{
  "n_head": 3,
  "head_dim": 96,
  "vocab_size": 965,
  "norm_eps": 1e-05,
  "bias": "none",
  "parallel_block": false,
  "init_std_qkv": 0.0338,
  "lr": 0.00254,
  "lr_head": 0.0127,
  "decay_shape": "sqrt",
  "steps": 3742
}
MLP neurons of a small language model. Each row is named by its layer, matrix (gate and up: input weights; down: output weights) and neuron, and shows model dimensions 48-175. Each number is 128 + 24 x the weight over its row's rms, rounded and kept within 0 to 255. Numbers have three digits each. A neuron's up and down rows have the sign that makes its largest values positive.
After each neuron's rows is what it responds to, as a language model described it from the Wikipedia text at the highest values.

L4.gate124:158120139157174126103110137122133113118131098147109092110118150116147156099125138113117111137110164116132100123177139127139114153069114134146109077122141128167111118182129134164136139123140110122096111164089201147164114126123145148100124111140113157166114112199171109111081128168124119120132098097111118134148124123142119136123164070170153141160112125101135136139141130117124084122153
L4.up124:177131117142150123153122132124153140139078090203113115133172128165142150071101127148113116129117120133087141165104119138112140148120166153112109125189102126149098143119131116128140166105095157127154142158113135139110152107144118155119142121094148125134113144112149150121139118155111122089138172163131130098142127148165108127123151133151121110153175102130112121120100124103110167086146
L4.down124:116136133093126142118107158086126139102116130132152122100101124157090143108156146135157116167105106148150130144142119147125132155119101114126175154145138109155126133135146149142115121109190099196073096138153168149142119156135150159075127102167127137137124124108124087120135107139165125123125125119122141122146168149107131124083154141113131127118137148154106066071130094136128092146156
Responds to: Mid-word subword pieces. Second word-piece of a word split into fragments, usually after a one- or two-letter start, as in d-ivers-e, Que-ens, Pol-ice, m-ess-age.

L3.gate36:144129156132130105132120124150143109119139101144111099112130129134111129166149116127118119132185125175111154191103120181105138133194134152143125135059133157105123153123120144151128146158138152113115144146104151127177125118158124101108128146080097094117157186118107156127112127130099161101126152103115096121166145122145128132126155146156139102142108145128142124135083151138096129127117
L3.up36:126161152154177125116141130140096154123115121147157120107132145101164140082135179147127150123126151093114150120155099150147090122126097149093125127124125094085118103138089123114131139126165108124118109069106116140141125077111112137122058106156118120134183101140124117139084087147102159127149171145140092137115147111057117144076091163152133147135155119098117109156180136087132155152149
L3.down36:123150125125125118101133145136156059128106092134126120111176119143146129084135079139152129127138154119120141148104173120099119124139137120098161074135171087128157100145092103122100142122111078129118138131163143147137122144113079138097080148130142150147142154119105122148106107108104126123119096147074098158130107131127169124100134125116142153151139140161155151159165153165103149125111
Responds to: Post-number punctuation, foreign names. Punctuation right after a number, such as 2005. or 2009: or 102–107, plus word pieces and byte fragments inside non-English names (Władysław, Abbasi, Kusina).

L4.gate406:164129138144114153139109079118072122126148137096119100101154171135159114114132134174119105140161153126122127124125131088133151128127137150129152154136170110167105113148094138143153119166125120084114097145104108128149069113119152117082095169129136099124161112162116133116170118145126163128159112100088087126143163115120133134122124122110120096134120106082101108121152156119135116144122
L4.up406:078096132144166093151124142124108155124104168148141128133146105161171122163074125134077170117155088157081159114098123116111135142094117130149106143083166159111145090119129137128122113126157122098139169161138138161153150142133148111089107106108116126132127116151150121133096157145167129137161106074127116156104112144074116117140134121109121085163149100080111149127108145147113146118109
L4.down406:191105152169111091130139104149109150098158123079099153110086141080134076131142096127148120134115146154139113101151111137103136150162105157132120137151134110151129145147172096093103115122139126075141098136168103151120118171129132098132135110116136140090161159167169112168128116162105136109142109133128129140134107079097157152116107120128159116127120133137118123135146170113107160119122
Responds to: Mid-word continuation pieces. Word-internal pieces right after a short opening fragment, especially ist (H-ist-ory, log-ist-ics, D-ist-ant), plus es and ime, and decimal points between digits.

L3.gate198:101121187125154143118119143139124133101119117132155105118183152128151151157149109149088146143143128117125107165111126131064101133133143127081119127122107114122115193141147142098140135153102165117098113140168147140156168143153137170112138070116148148104144179147168122114107142151136116109107125133119149156145082120113139137145126117119127157133168160125188143146166122111129113164122
L3.up198:126142099117131115151120142106103115154101095159123146060149127087130130152122123117122120172092146128141100123142099102126156129181094161118122128135129101068106113098113154130142100127154144125111142149133173150149155148099128108105144098075154112097142156147136158122094137122112111135135132130160128153144142118176112165172138151143123173186113126117190090152122118152117140106140
L3.down198:162135130110115068156109168112144070123146129163150152120149120148146118112125117099089133147124146123135128140119113157161149129107131123124172115130119132107097137129093123168139141130133102139100116138116109155159169122141175107070122089107166063111119098106176085086103119161139125113150118137156105112128126117103117160102127113099088105111126103158110120130108110141130128157099
Responds to: Word-final piece completion. Final subword that completes a split word, mostly ice in police/Police, also suff-ice, off-ice, l-ife, Juni-or, and last digits of numbers (198-6, COVID-1-9).

L5.gate180:095133117123185088101155100100126112142201141111118102108137128083103123097142111147117158141147143192104129164123150151124180125135135160095141140146132105104141174130073124135140126080156112132129147116123145119126119110117137118140097150108141119129164107089112154142147149150097175128110110073159103153072138159184096151135108153136133103149135180105121087139129131127165123153136
L5.up180:137125121131105125143119157098171095136122108126134155115180153124164145110154122165117158149147102097153070144127143123129147185121131078138139101154132135112156164093131127175137142116138147108124158091122144084146118123130143156097163110127142133089148088098138135123106149132104137143132082125123157147098126123120113164104156114147158108137134129106125132162141134113139130140130
L5.down180:115137134105122092126126160143108116104163159184118092108117126132143076127099139146136127133094099118173164115135115137160189100143163147180123138151142136130150127110126116121135130151152132125109110151154150149132131087120090112125113092129140098079099125097138140111163135110152086114159152136109179120143158152170156111095114116079132099136181099124126108121078109120117088109141
Responds to: Word-completing final pieces. Last subword piece that completes a word split into several tokens, e.g. pap-er, chap-ter, off-ice, champion-ship, public-ation.

L5.gate119:116139098134161131130146149091119128106136114126128084125134148113138059159121078113081087152098137142124105087119151142134105106174149140100114133129148108126109119137159122135132124118093116151104113124102157135118115132137151136067118099124170127126149137116100108178119180126163168092161134151123121144128136126103092127184126144153131117113103120123163069160167109146157096134120
L5.up119:144166124128156151176181155148098126136091159150126138064125133122114094128191137095143115138122137106139145140094109091097088161156137131166149134167161154148139153174136139122166150126125150162149093120114133137118109134151189093134107102070138127105107172097138104105102119103130084123102144123125086096111119126123123164148132126145142133131131119145135109103131178125134133171109
L5.down119:137169187119153144150143134143061123127092151118154096146177116133140109095122093150135144127102116124110130116113122127110183103129114124136116139200132099145098121152158200067119125108122134151126109144122118128136116126083140133133099115135160179141099149179102130103170160137138123135121124162131136144140098133110122163159092147114139140135148125138159126144123138108144118133136
Responds to: Mid-word vowel fragments. Word-internal fragments, often a vowel such as o or u, inside Cyrillic or Chinese names and English words split oddly, e.g. Sch-um-ann, s-o-ften, chessb-o-ard.